Part of a small language model's weights: vocabulary 8192.
MLP neurons of a small language model. Each row is named by its layer, matrix (up: input weights; down: output weights) and neuron, and shows model dimensions 0-191. Each number is 128 + 32 x the weight over its row's rms, rounded and kept within 0 to 255. Numbers have three digits each.
After each neuron's rows, "raises" lists the tokens whose logits its output raises most directly, leaving later layers aside.

L7.up204:196132141160106105145195170110140113093065117115124159074123094135157107132061162097225162105111134153158162156091072086150162114196124097134116128108101136099109117086108129187150117167183185142101126114183119197084109149108093180096105129139158135149132139111111087091111104154164104145151124107155176091177143187205079154144078148152125143141125192087147051126115078094179111096141069126123123129135087087158105120113141157100078091107140145166141086184099174148110092103107122103148126109185115130175140106141108105095108102137119134122110105152104126110143142183169113159
L7.down204:165113152112149117202096102128149105109096143129149153069074099118103121097148140149153118114136131177143108103147051067085120057126105135113142081101138168061150112107138118181122164134065164123146151156166131178111184134146120079116118143125136197142130097142119128109133153152134104159116128095103151150133119143185101128123135078159174141140121125070170185103137128099131140121120134115147152160112073084102151130125151150157158065112153128103089083166095117088206153186118112053090108095132115159086185143172148151086110148169077107202097162146168173172135153041112095170
raises: "ac", "anc", "org", "á", "erson"

L7.up114:140133143098194080141135104141118141138093128093148133096164082055174150136112177166119128162113133154099140085092114115134159131117132138141171112110101085084132099133095185123176119166095111113146152115032132171140119135122137103119108164133165107142145084052077090099157142081129191163143151189062145186094109077090065170217148136119119122140079139145116096115108136100168158179146138091127131116111140144120077077086146131155108150138112138144093160173143086148176225157134041111104101146130112132151096125101102142137141144084160099155180126102169101093104147134176145094
L7.down114:131115169099114090127103132097124198156123057136094078102092163074117111170127189115059075155087066119116154142110120107132153178183132091099164193126159144110098114118151127097108173191152167173122137125109128181093080157180131126116135113130167171177115120128184109142164173101113112119143123118104120155122106124138080155116187127102052117120127094122114155112173124147135140130051133147093137184088044145161140176168060082087102099149108176095153188151152111140137149088096167118122149137112122122117144146205149165129096088094130077155097172096118107153159116144158129106
raises: "ly", "ened", "ines", "ness", "ably"

L7.up228:141116110220129144102161107108151171081106079022100154088109162102136187139133142180098098116123071126109109147193105114177076168135112135115103168093097146130095130093073079166149098065087142100119158133086095110137089128117120131151157152120142150104104178104170171132155130092154100114147095211150152096188181131137103118202130160070085147125130128097158152123179156172086076133114131160120120153208142142145140087148173146145099124161146125120087138117120179160101138112170113090131108197114121156178105135115132158125147076155147137146090099092168137111160117081111152105
L7.down228:131136110143094120187089159100127095123153095105115101127115085188107124163131116126147173169124083125143149141166115083129173053156162137168119114111134140115111108125177144139127105170082091132163078169122132114121146124142084091161158154068106183201087105118078137172170135124125137121094142024141143155080146084124109135108118138187161128150107127132093183200083095184113156084118112136106096135132139124112099159154130124136149111099147114125132158153122100137117057103136142136080167101166108106145143205029157164171094097135193137138143057133150042159151184143146121117
raises: "fect", " Angeles", "omot", "h", "ection"

L7.up550:149139104157080131146163133136146124206137141158062107149154153134198174085141149133133079145163106133094145163110139121155171132123107201055132105114181123076186143065118099141184143121143137207053098129143155133095132103105106062118112081150129125137157133083130161115146117133141122080185138103085102145116150141094077170089027125150121118119146147114131128098193096125116118168110156053126156086116116112113091174090127094164078107127140143093140163188171119111124088137175170127191067118132106151123166140122111101084100131152103121127114116137131172091144132116205166118
L7.down550:136154100119047139125086176096108110067166173163179088111158116108135113129130127142165102092137143116093161150137120135180110116118109152136127078143138122129118124067192131079144119160144114174076168129087132068123105151101109104152100181151133125127144087112152086153145067171099134143095075135150188084152097086098098143124196139125120152175154053171151144185085100148117147156225131094112085130116078094155129150120137116126148068128113150210126112055164108143144128122155119184142172162107130140096176109105152086170191136115162139119110123143138167084075105105111087172
raises: "shire", " Phylum", "ill", "il", "iate"

L7.up394:166105100082140145118131132102116160123138111086137153116097173109138140142084106165088149107087120145125128094140112112146172149113150136183122107104142172170067148100097106045110107189199096187175125187077187109048171128102116097098051119109069161097123151094109131183176102133119118173143096152111114128149097114116140069113171160133147166131122099042168152087148121117088112160118176123184132123120184092144073158135132180113134101072120138144096135126106082148190133210124161156098142184133115161136102110171142118111082153137110163122129178124159097108105116141166142165
L7.down394:161135187136157141135083172122096127127105091152086113101089105149133145138084110076119109089150153115132137143194111133131180146134175129171192189161133170146108140157078159043136148100134086150132136137159130119173113122139116113150088176103132085151099106116127073142139150134003145180067104124123179140184159146100129105075077152131097143191121110075124162150100161161106117167147144093158138059135113162133092114144094146143150142132068140124130088052075193095134152061140126160143124133097129120107129135147108129112147088128198105134126134201105160064155102143120130121
raises: " Phylum", "ties", "ish", "ores", "ty"

L3.up75:147136105071066193088116168153149133140111135044114112111178198122124080101109107142164066156177101080141152047096096107086146157162138141136129176158145170197114130162140102162143091117125156157151115073125147089110158104149088100186155120117107165078136101124185142143103120137165130084078149093080087183156132109134142126157179125130173155184145137110158192156198114114091137100105100130116111180157108133141201125109086133128124079130133134105123109172154188117146109133142136093128136192119110091143127159107132099127123158100127086081148152150159027125107105114105116115
L3.down75:149106110115102138135142142112152107130094102135111104124190175075107066206064093100124117153215090089151156115079079153096157132174131050137145118172144164116092086163106179114095108172089150152135127103113154123137115157089067157132132130145141117115174096104165091165109098123177098162126104159095180148186132100127150122086123099148130108142072118154158175105169156143113171092101117114128133151116106135099105109114079110088122077150191187131213160137079150170110145095191122099106202083131122108142123111119178121214190148104125110105136116135097131151122132122129077138
raises: "ne", "nes", "nel", "no", "gress"

L7.up511:100114145085127121184085104075132183164132092131117123131149162115166087205096216146138138090149130176174166116137048099164125213139140129136102149085103112100151131115153061139157061184086085103128165066127116114133161114111128085126113090136159151171134153106153100207171140075067121132148069135096143112147064150127129130113110128102057121142124156160091174121131098113119143095125107098160116161139137133148119163150096115091182135111114144096188190133123137201145165158149078105118121179131075119115165167115149135102080113123090134121110123155072117146131078115098129148
L7.down511:149109141112184128123153060097131130112150081139144094139123143151163121165114164136139100125121185120119099133080212126132172141138255125115163151127100083139129138145084157115074023153096104039145140148091096149102184093091060125136130110152154081075094113132175115150132124110149127172154132118099108139164136165067145157091120097131145138119116104127147101110080139116107140163138126147093112145117087132163109069121146175138148110144140133157097094116120141140200138126126118150105136192126132132173138152119066112171153139110107128094111130125140131091112200205172080114
raises: "ously", "hood", "ouse", "ous", "ful"

L7.up480:149149085132106128133146157050133199084093116153165113110130159072099102164132151119108118075172138084071155099114140147143184132099143123156215140085181112105119131146168097072193155160152091114163065135147077080067170118124164085116162107124119094067132181200119158094144128186144148108122144100079120108107115140146105073117099125147128074188099159133126114132095136121083146172122150129103140147186084133181154121100093148090150131097132144109141118136123154105121104119174087180100134168140083091102059173110137146109092101141124166091155098151148116157126128107212168135
L7.down480:132091140144166091174149090134128115101056165127148121088123108072121116171119145150114087159188101127124098115140115134133157127145000129130171187123110080184159142155121124128209132134077153093117168162089139164120107180167149155135023119129118095096138119160160139138149166146154105107157114151109090104133152110123110099125092125141058157143143081090161086117059159132096143167152161199134139099114086099108133103115099159119127142120158159235101095117138078132134122144143111128144113167153170102108159155118090147160183081133121144071096112104125172112090168138109158143
raises: "ous", "mate", " result", "ites", "ously"

L7.up71:115133139093108185097156187101144167128061107105100121134067153125166133143066167147083209107102111117142156140100166123125135088133122148135166091081141157043030125151147116113108120047167122084090113125120138179089153160140140163100129100111134091087110102127140127156145097110154132071165125117094083128118113170129159106143175104094109114157178174127107125123114117138140168157144123154064205130148111159148199161160104173133068183079098137175146122137088174105123062140061154157111168201141136123140163143146075156095149130131132131099126143169129130137155088124130171142
L7.down71:123165115162205177142099160143184131137136118157070160155178117097140063173113153124158137152129150082132115115083127129196131089157111131102141062139127112138112152130161059120086159178133090101083142107136176071119131144179138151175138037142126110104145108137140072120133151103109150158081081074143132086084115182142109144158184133143126124105126224157090174170104045087168107113100137118119136103120115063110104111095176123143128179151097137180139134145132145146127123115083190101113178150100131085117132156151121120110095092117170163124121151129151137082086107153116062172
raises: "iful", "omic", "hat", "ial", " origin"

L3.up349:125138104087128100140121018166157126143067113061149143145087155109130141151139198128159073116142186174121152158141142174115141150149141203122098113133166114141149105142119061149142099129111119141096123094108114067085196188093123090181139127170115106095122107141157033151172091180137103121113170113131129140139160146157090108151144095082117091159151161123125134106109168139086185112072194160122104086071129115117073194133120157191095123120120140163106144079117102118102129106171152168126149153137100129117104133136090095176099068074123157166090145162110130121124184132142150137
L3.down349:176159153158143111142105130120165089133089125105102111141169116034164126224088143112119082130102175166150074112146178120115152120164155128203100148172145067129142194130152128206171108124110080132114148117129114116133129113107090135130180091139086139162159141196146112143136168114137121108118143145106129106181164106135132149098145112149116138134135115109073150077112093148102113101149102125112113126118132197114089166180125161115110207148156104132157151138085069173118145108149112082099106137065077093135142101136093036061110067098117060170126159151088150141122139121153177121
raises: "ual", "ular", "ory", "ually", "ora"

L7.up100:148115133121094090103106198106152123140129111130113091156155123084130189111114129126125081081168087066139107128215158155102129095122147109125221144143125144079143098098177179110163133102139143150164118069170147122146139145159097140150114179074106072140126114173125119154164113161120184176148159044107131140171151143140067150123093171121057157137089108152076118120169162162130132062146132107157115134140129144134132175170128167124149086141104067099109036125112110095176114155107158072041144167139129156136077148073135176116121102099128111124114097146123122141157140062132121125
L7.down100:082111150104126182062073183087125140152122159139146119125169152066081098077073188150122124152140119147065158111141158131120209176147074114088115172075154096120107096133093088139124157113196130158091104122097144157086171109148139140180139129129145101172138151115162111132144115111110125164102038148108105123100158165135124117151176149137135136141156128115076158120079117123097161123132091123100120144074129127110168179118102107102093121137100214124137123161097090131122137131142131119164107111130138193179153124138105055172140116197129041156114095190084161118195111123168158106
raises: "ware", "est", "com", "gan", "gov"

L7.up90:134141132128149138087144116118166140139082107111063099108108077166126088097101165152118117154188166142144177152159118116142130107173107110078082178110149174148131129090108140130078127114105064142083096122136154160070210146192090125133204123100116147115112170150124062099156132156161132115123100109131128074134147094151088162197112170095134087088155153090152149095090174132154137080104098144124130139146116167140127134170178046122182086128138137121151177151189143106087108121135114185163139119156075160117140118192112073101141095103089129116085120074090168149151134196094076148
L7.down90:109077099160146093156109066113100091156083113130167107142118160153136058124100141103103180090155168103130124178114105116080177203070136102101181183134135067170212037131130167119105113135105080124091157119114124113152128170094083105143120177105141176121136140135129117086148138144083146151109088134170124085199155146161184120144130195138069110112111181098149130109140127129118142119143153065097159129151160119119044124101128144136124081113101163157180157130134142138130186109155103159106155113131096131115115143075196145051132174102121141166122142142147173140105146075105141146
raises: "ry", "ries", "ance", "que", "ery"

L7.up234:115132167131106149173119115150167175171112092155114066130145090077167047107123138171111129123125164134087117169148075089089139130128063166072088098120117111146164134122094084119107163105103161137034126163162126155109101098131139171154149156127156140141140129117137098126151105158100177164190197128115155083146108083078095157144154090123104131120158140139160139179136113117111089114158079107135103140096085074125157148056113078141119160166153109098099130192104154097103159136180073161078180213122130105096197145121142129168146128174131150120137130170162177158104173093097094156
L7.down234:179095130184202072060094110172175139077157085098159130130113169122143110132142148102071113117129094113173059101097123065143115104071132140103140125138168070153150200074146103150116194074127118172146118130167101100132144094161156081133118093159159110121158088127103125122221154112087088153091135148081130130109091113075114138084099127204114116125165100093117139151153123148128212169122160109153103147087117193117140147159161079144153116131116131096149171122167199146122106121138124172138160099096107163105151096132119115116087187094109128179134112161119172133155105140094117144
raises: "ving", "ory", "ising", "ox", "ody"

L3.up152:075131171185172172107126090157138122114167097122142101169164113085132148111159138176161094107131186104090160143152075118083151126136152142120096108138145132181144161106150093103123149127141120085152074116128144084170119185155129124083158152093181159150096143064109137140133132091131129166093181137103129101110160148142142077151050155171113088150074116130071047176143127119127229098099110151100094102108116149104159137157141076087155139178083132152130149156142193088076132137142125184122178105108098068103122064149107145135103161095079152143144206161092144123166150125145154106
L3.down152:105119109120160090067124080122138123118138148100150167074151214131158166123170090126134167104095124138131129139148104126121086119148172142181104113110150104138091133121108139149147144041114124109086106095155145093123215119084123098047064092091137174104112072126084135187115139103157109165182147130104159118112177064078104093194119159105130122108095170184139162147145115149221122103086163163143135077137118160146192159092183132127150092120148119147098166181132119131117095070121101102082142119171194122123155140115153102112130161126111168104110085135152132205108149110135118143
raises: "DST", "bon", "oot", "other", "ather"

L7.up41:142139173214201124125158105163075126156099157070148121132110132063154096119114116077171155118093176134122068122112100108124125084131101173147159129155163171122156104112150134140102140124129143177125128157120143176112166161139077106101109121120144153071116156167143059157117155161179107156112056117140127076169144129059057111124145143064083147148193133199089120121102117087083132144205126139077123080109144112135102126133178148105143123141117135098077132151151114096065152115095135140147121159176085132100157149161130096102100129107111154140147151128134167122162124205093185051
L7.down41:110138150093114125094148132130152048153169149100146225155137143094123090145103133125134127142178120162106155192148110074118157047106191122105105132108112157163099090137130107131123115102173123110067078158121094120137143166122096106100093088096144087130125140085062094110153133133129034182091160122153184096109082118126121150156165143178154137131136155137128175094143166117124120161188113104102139104121144142178150100108095115158160156151160122177167192134102151178120139104140124155147078117164073075134094130168105064162100118125153129123107118094154115079188069131220156104
raises: "als", "al", "hem", "ales", "hus"

L7.up434:123141147171045144137113099171049116119100124082055109158149161130130080156103151117134098115185111133115201118133122127124112104155079139131132112215111202147173102135113094111131145148132117045123103200095134126114124162151146163071179128148103108082131130096145125122107122186108134118100144129127097154122103194070128136153071159191142123163103107095136144166157136064119109104021127154172127138106105153114098138112148121086153085132113127185128072121162142169067164061183127107078100145142151146139107126126169176142123150139117126079136174098129186126139160122124141127
L7.down434:125144170103111136117077119194155118118108062079097102103144133082090105123109108124086085069170044165131156161156137103136135170143092147152130144101147202152136102171174125143119119126112134116100077104071133099129119116153081105162090171126117103182121113135153080128172111186088154136126104129185123085182199138100149111109087090109136153163150050107147148136146131142107182153125106136127156130104158095123102165159159126122182093117093118120087114145139141132044123094090152134201136156124096177061127180179118159108182130097141133170096152183157171206108130142102097117
raises: "ual", "ually", "ares", "uan", "ance"

L3.up143:179114132100101113115097081111146139091118085103124211172148112093149153096183160138128113144115124076120124048093197160097129139116120146105120134109103164142106090140172123132127121162055087142124113116107166097172156187123139141149121122158108132169164147175130170199111139150111116094075136123158176146134121092097136168117114127051101093132155079114193158120127169095125090133131135131163180099097111180090129127134110131142105031117171151141083119068106183173153132190046092127100142142080117162103180091148136112120101145175126101113119128170143136157111104206134069138
L3.down143:126184164146118101122097097143141109110121090113138066109128132100143144128184125120123097126109133086110100168190129093164094126145108141151180109151179093182138107050179101143113195161114175127130091142181106136064137144171142169194138132136137107139082119122113080107114067167091116164081153122053068113135176162182090140151133090116053185146171168127089124179130084137107100136112174123161094147101143119105133155079095108165135144104084148120157115105150164106138136188123143068192124116112157113080101157083130140118129135153089124158147091136064141169139116193110104191
raises: "ful", "ication", "fully", "aged", "ory"

L7.up526:144102136179102135112148127121141076117114137177100134108113095068096122157078159104145108117093168103132121113159110072118155120172133129132112147115111163099149144119128137164177171147135164113101160100110097129157117129117159120084107154115136206195178084114108086127110126134140107121111143112104189178167088106195187124119092098231134133199121142138139068149165159140110131118160025114157166157097146117122087153142145099099136146111108144137056080138113202155139094140071157079125173063178046110105105103153101177091119085117132167127125107139168161085141164119097124146
L7.down526:126111122134137125143243127091069138131144094114108140066151144149069107113150114130164113170139160098086145135108086117202123153107156135133107145101117132137083140153127139122130161142171192106149185103087143145139135116119141100145143100167172130091197148141152120157147111111117134130096154172132123169129155132194144074110086085141106113167065059117132107156170110154131134134131131147131117187083087085093120104167189164119154071151114160095109131105140058128072117159077114104103162119123162087129204132154138145122102051191134170109180101150063070173125093102134080099
raises: "ones", "z", "on", "ón", "n"

L7.up357:105136122085167137125165092118179089126131175090142158128155204087135125134047172150160090136053185112142136111127148089087137148129156029168133122135131158102127102138160131103149103134134125086142064082129183158127170100066086118173121121101184100156184123142163169152130131085126143155113114121141058107165191123115082103159125145100153109168071106179152103095146061117131146150127093128133108116129169150125120149111118114089110113168125132142120140066145144110097075169183146080115101069139105092133161135122175193150076153098071144151092183109124117183103147158123091116
L7.down357:104120069109148123097152118157101124099122223170167100119164115120154038111057171120125106158140114097164170167087144094154160147131029108175165123219147103120065118134159144134162130156133212145120125110093180114115129131094139155123157160141148128126150116126097146123198137170122139149103118174082102078141146115123093146071134101143148095108075197138175159092107097059150171155078098188109116085144109157148129164123093083148114110136112119122112144117095088107107083110116128123066131081167128124117109113190106156128149106111130158137150180111175115150172093161120116141
raises: "nel", "ically", "ne", "gress", "ead"

L4.up358:132148117141127161127112098074134177097101140174166143129134161087139123131129159148166117175069127116114150064094199145062104108225112122160128143094113125115155178161121153144148099113140158088148082081178182115194155163064128132130137098147134137122138135126132093084142186100071151062143126126147150131139138134187166144126166088147108165170174125103111075033166157107104069138095105101104111122088177135100108159169092106111123168174119117112124061093114064134174126129158143113171146132074146071098158146083112175128119125095154124162117074080161129124174103111133128102
L4.down358:132178089149124098093160157046164147089141121159123128097111137103146083150128120129090146091125069171103178153142118109131149179196158141116205198156155160159096085191159171086158082106090120077143082156119149189124084108174076108108129139089156195113102149138146155040154119123172079112108122150125176083143109099108165101114124138090142160114097134078097176135111124126115064103151087119121141179159123161131128123121105107107069179148137111136107094147096079150181159132164134099151131110159144126121088127108131089141159147103182149114043153143140073095169128130124156165
raises: "age", "ages", "name", "ings", "track"

L7.up126:079098110096084216146120146155127146154169098117156070131168165132131134133075084138121089133120107126100177119111134134121175098159109166101115111164120085140160089100113128117178139148064144102216149117130174130151159179107100106087088161121110178149111162120155121097101170137093151202145090131128105137229176099148119177119098190033121106112118167126138087118095127111097147141100120090142091078116141152182107130074132177110082133109117091112127142181133137115109132161121126146141135148140195135140107184140092100128205104138164097113094125118135103136188081118183064136
L7.down126:130122162121159182133088144137095167158127114160137090108135119073179068127101164129118190145149105094093170091144203135119130139172095114183111077148130162108120105145170140120083109181109102093123116167160131222081109102179095090156145142095116154149102173150126122177114086146148112121074039109129115154163124121140155062125115115104112061178105066158125147114120191099145178124150076159081148099143110093095120070145182124130056152100140140117153173165155116124160177092127090121122099112084100123136097121180118121137153154104174116132174112085200097128109167116121133158
raises: "ly", "ness", "stream", " League", "lim"

L7.up308:174163119120136187156165069133126125118135084084152185086125133112096109138153096162062147103069121117136126181119137135135159100172116076130130100163101105101117135124208155094134066194111140070128143138148140173116156179111071124142115131168128107098120140099099089184138127130126163058158151133118098190154101082162112127121162069133096130112086108115162154136104168152088098131120172172117127137124155087144119138119113174162145210156148143075122142126123107111107109141148126155190066130123120108087189105142136097157019127146140181149084126158077066104162122081150082164
L7.down308:163134098149161165118139133094086096108188153052151146138142117104076151133100126169058091124151134147161075126114091105184142136129115190113152158187102154090139130086124152133189047152103137126124100140109157111088142160137133145137152127136128144196104130093131101104116111180202098168136048135128145099160163164111140123122111083134123161126150180164131105107126103123110094093150100122167151124140139177118125090100135150181167187139137152106103081167111136132131185142118154181140128044133107135133169117142083075127105064157051143072122174115101047078124144141110070173
raises: "uing", "ese", "unda", "es", "omic"

L7.up94:083131147192163088110118165126124128091107160084155079064138146070123173148123111167126098119084189169131055133130056123097138166137138146099144120194102104131159139148120099149149128094107126112074070109104197131099153180104141107179094124102066208174068092106118091096134117132097173129137135135124102132148101133122131136189123163143136103200108077168073123142052098102115113130140090165147103139133097093151104187145068169140128126102142085110149085084135124157123130126200081132168156135140150155128149096156107164112178151117107142122153199165163083165131151126129105153
L7.down94:098130193071140131129213076126046131062119125127120098138159156136063076110143086132116109150155094126089118098146151130122150089146134123083165106161135085182109128101130134024132113090151110128159033140137146193102131169100139157103152163092122081169104120078113129077160137127082197051183159059138121124120146177150078114126113120098182139136141135151098123130064139152135151138118146180130147111112116162094160096133080136207148163186148124110122109135148172118160176083139137127101106127136178133173127134138145132128164110113114142134157099139109155101122185151137158144
raises: "ments", "ield", "rove", " ISBN", "ree"

L7.up570:025075147116143112146109203141117145136105179129061075148141136141120144102129133190134128163107100145138126116134135126118153071129106207114060100113141122173151154131110068073142083145138156190133158167117146117077127161131093131051184116131140074141115121194130177095141155154120120109133115145103152161148116089131130145191121150130119110143061101164157108064106107091115222142098145135129092098106155069156104120177156165157092124195117119113068111122127146187140154126111119155116104157115128094151121175145116168138201138147096074115092143115088148120094136114159072131
L7.down570:107109090139099155136108081132102127160135190116076137171128092161143148169102116139158129172128093173138121099093143090142144155097100149182156191085168187159064136159128140139074094175204159141111107112091149157137090096114149113106151152095138090110140169114093192155135148103140120134165138116061172126144082086127129118154108077124129146137187071109147150123101083188122146161079141151098144186120151121094136128145114164078035132196109163049128143118177139115135122171083189104165100143121132089088103168151120130099090131091076065113111120146094095159104152136117174159
raises: "uring", "nce", "ns", "ning", "nd"

L4.up219:126139097135139111142127146112121121175102153066103142145103121116101111085101129172120087156090126088185156144079142094139144137126141109174160073166150089174103068097125117092161098147153150091167098188158172081133108109103076196135121110137125139169105108140054145125080074146096113083142151126137135128125159069159097165166130115045162108105141106122122189158196119196083189095107114125109130156095188198116173159147130139135124145072119141128146109049142154133145129141131091140172104129132170087115149153128167174128083181165074113134156131083102084180141143127070100163
L4.down219:135085126141083217100083077099106177090129204079156144135103153141142123084150076173152106106190132093114159104106144121137172159090134074159193104144131097136131132121151131141125164115202176136133109135170144137106141132139110042096148103099111175065106146136159155158136064182061131062122125089182151128154175073174149123126097114104129154115118067152105123130132137188137148086109162193167142098145114069120132134104106147077120133157101104139119165156139151132126104153074171121157130097091110094115106141100098115192101121113095081137138111140135120145167156144151092209
raises: "reat", "ody", " campus", "via", "res"

L4.up130:116115150094135125134123128145109119133064108131126109079123127087145105163129109128126134139075125185144143103144130090181164103108149173094140151140110180143053071166082132117196146186121145112143103113162044184155106120176108060183139159098077160176127070122154093142141081145111128051137133106170122154135114092144129163154030112147099156105071123143151122127086131186168089136116119108102129156180107106142157198162170158113178146082135119142112147083174147156129145173109149154134119145128089131170138198143066124107085098123095117090185086089121102179146134145119161153
L4.down130:137167084124153172118093138105044113112084155109167103150118133089122158158171155136135156197146091119088116113110141124132160093148041120097136142147150142121170213163127223084149192160085170137081174122140203081095105120114110138138150115073085084191128107156110167091152096159150165134076126119100102086092122094101142160100078113126110133156141135138167076084162153136077178116163166128064169073139076111072145154141094077161155112166107109140143111135119110147176156147106145119145129098138151116155160153121127169130162080115111107124143129134173128139091164126070095111
raises: "ived", "ography", "ographic", "uing", " Phylum"

L7.up238:178147121121124131172075093162112152095118135131097123108114050136162162147114190183144069122139119126110093153121178133121129125113138141176206150151120128109072122116171132096102154104080127061157171139141073177158154130095154106117130143080107138177163174188121152145139111165162156112137138128153124143102148136128173151130143093163115122145138073133130124138135138117167097123156138168083072139115178132136140116139056137171096104103126116085101064122116108093182067169048057056099133134173057146140082135168070183134119107133131114042119086118114136129112086167172102151
L7.down238:112110116101105111123146130110129095141111128130108153129217129101093129135149154181144178168126146147080140165102143170147117121058142085132183133119130198150144107106102155131144109100186167147121055132207090133106047069143169162124134130113117059084111140101126158064097151114175156140125123132112144159135190142107109115133111115106108119171146120080104101119124080154148161112153148171145137080112191058124122231156142097113113097115149108111113086142180155086209166150182126095139117100072101118109091086085154125095112116108131134088129139150095182176156177121138154088
raises: "va", "vi", "w", "ck", "v"

L3.up19:135111117163133180155089084131096198086082112173111122105173106153097216146119107144089091130077138124100162161116124167174121134162137123114102095124115142130139129148170140119103127099124113068131071177096142169117136058136150108090180122138156133105116100129132125136124081113120146137140086113143157138207081190076104140154166090178167063132112064154109112181060135094101131132165112109149176144121138108174128131065140093145155151135136134153132167108116146134104081045174217186129130107092125121209118085117118087156148105113147129128162151143131115208087147122123147085
L3.down19:088164119114106167106120136100084079121147078115177143134152176097093131130147056102181123099147143089138166096138180120116178093123140125148201167105119133138149100182148178111145073128143144091118134164077119118161079141086188139122191087138191152118099106136138072099127167175094105081147078135136131094131096090103117165097142191155099091115208136130127135083089131129144113137118103135157174066123112152182100141143141181177094159155152166112114145129102131181079125073096131080058135160108106169182152167110084154170088115099183134112118105147139107082124156125082157154
raises: "ual", "ography", "es", "ings", "ually"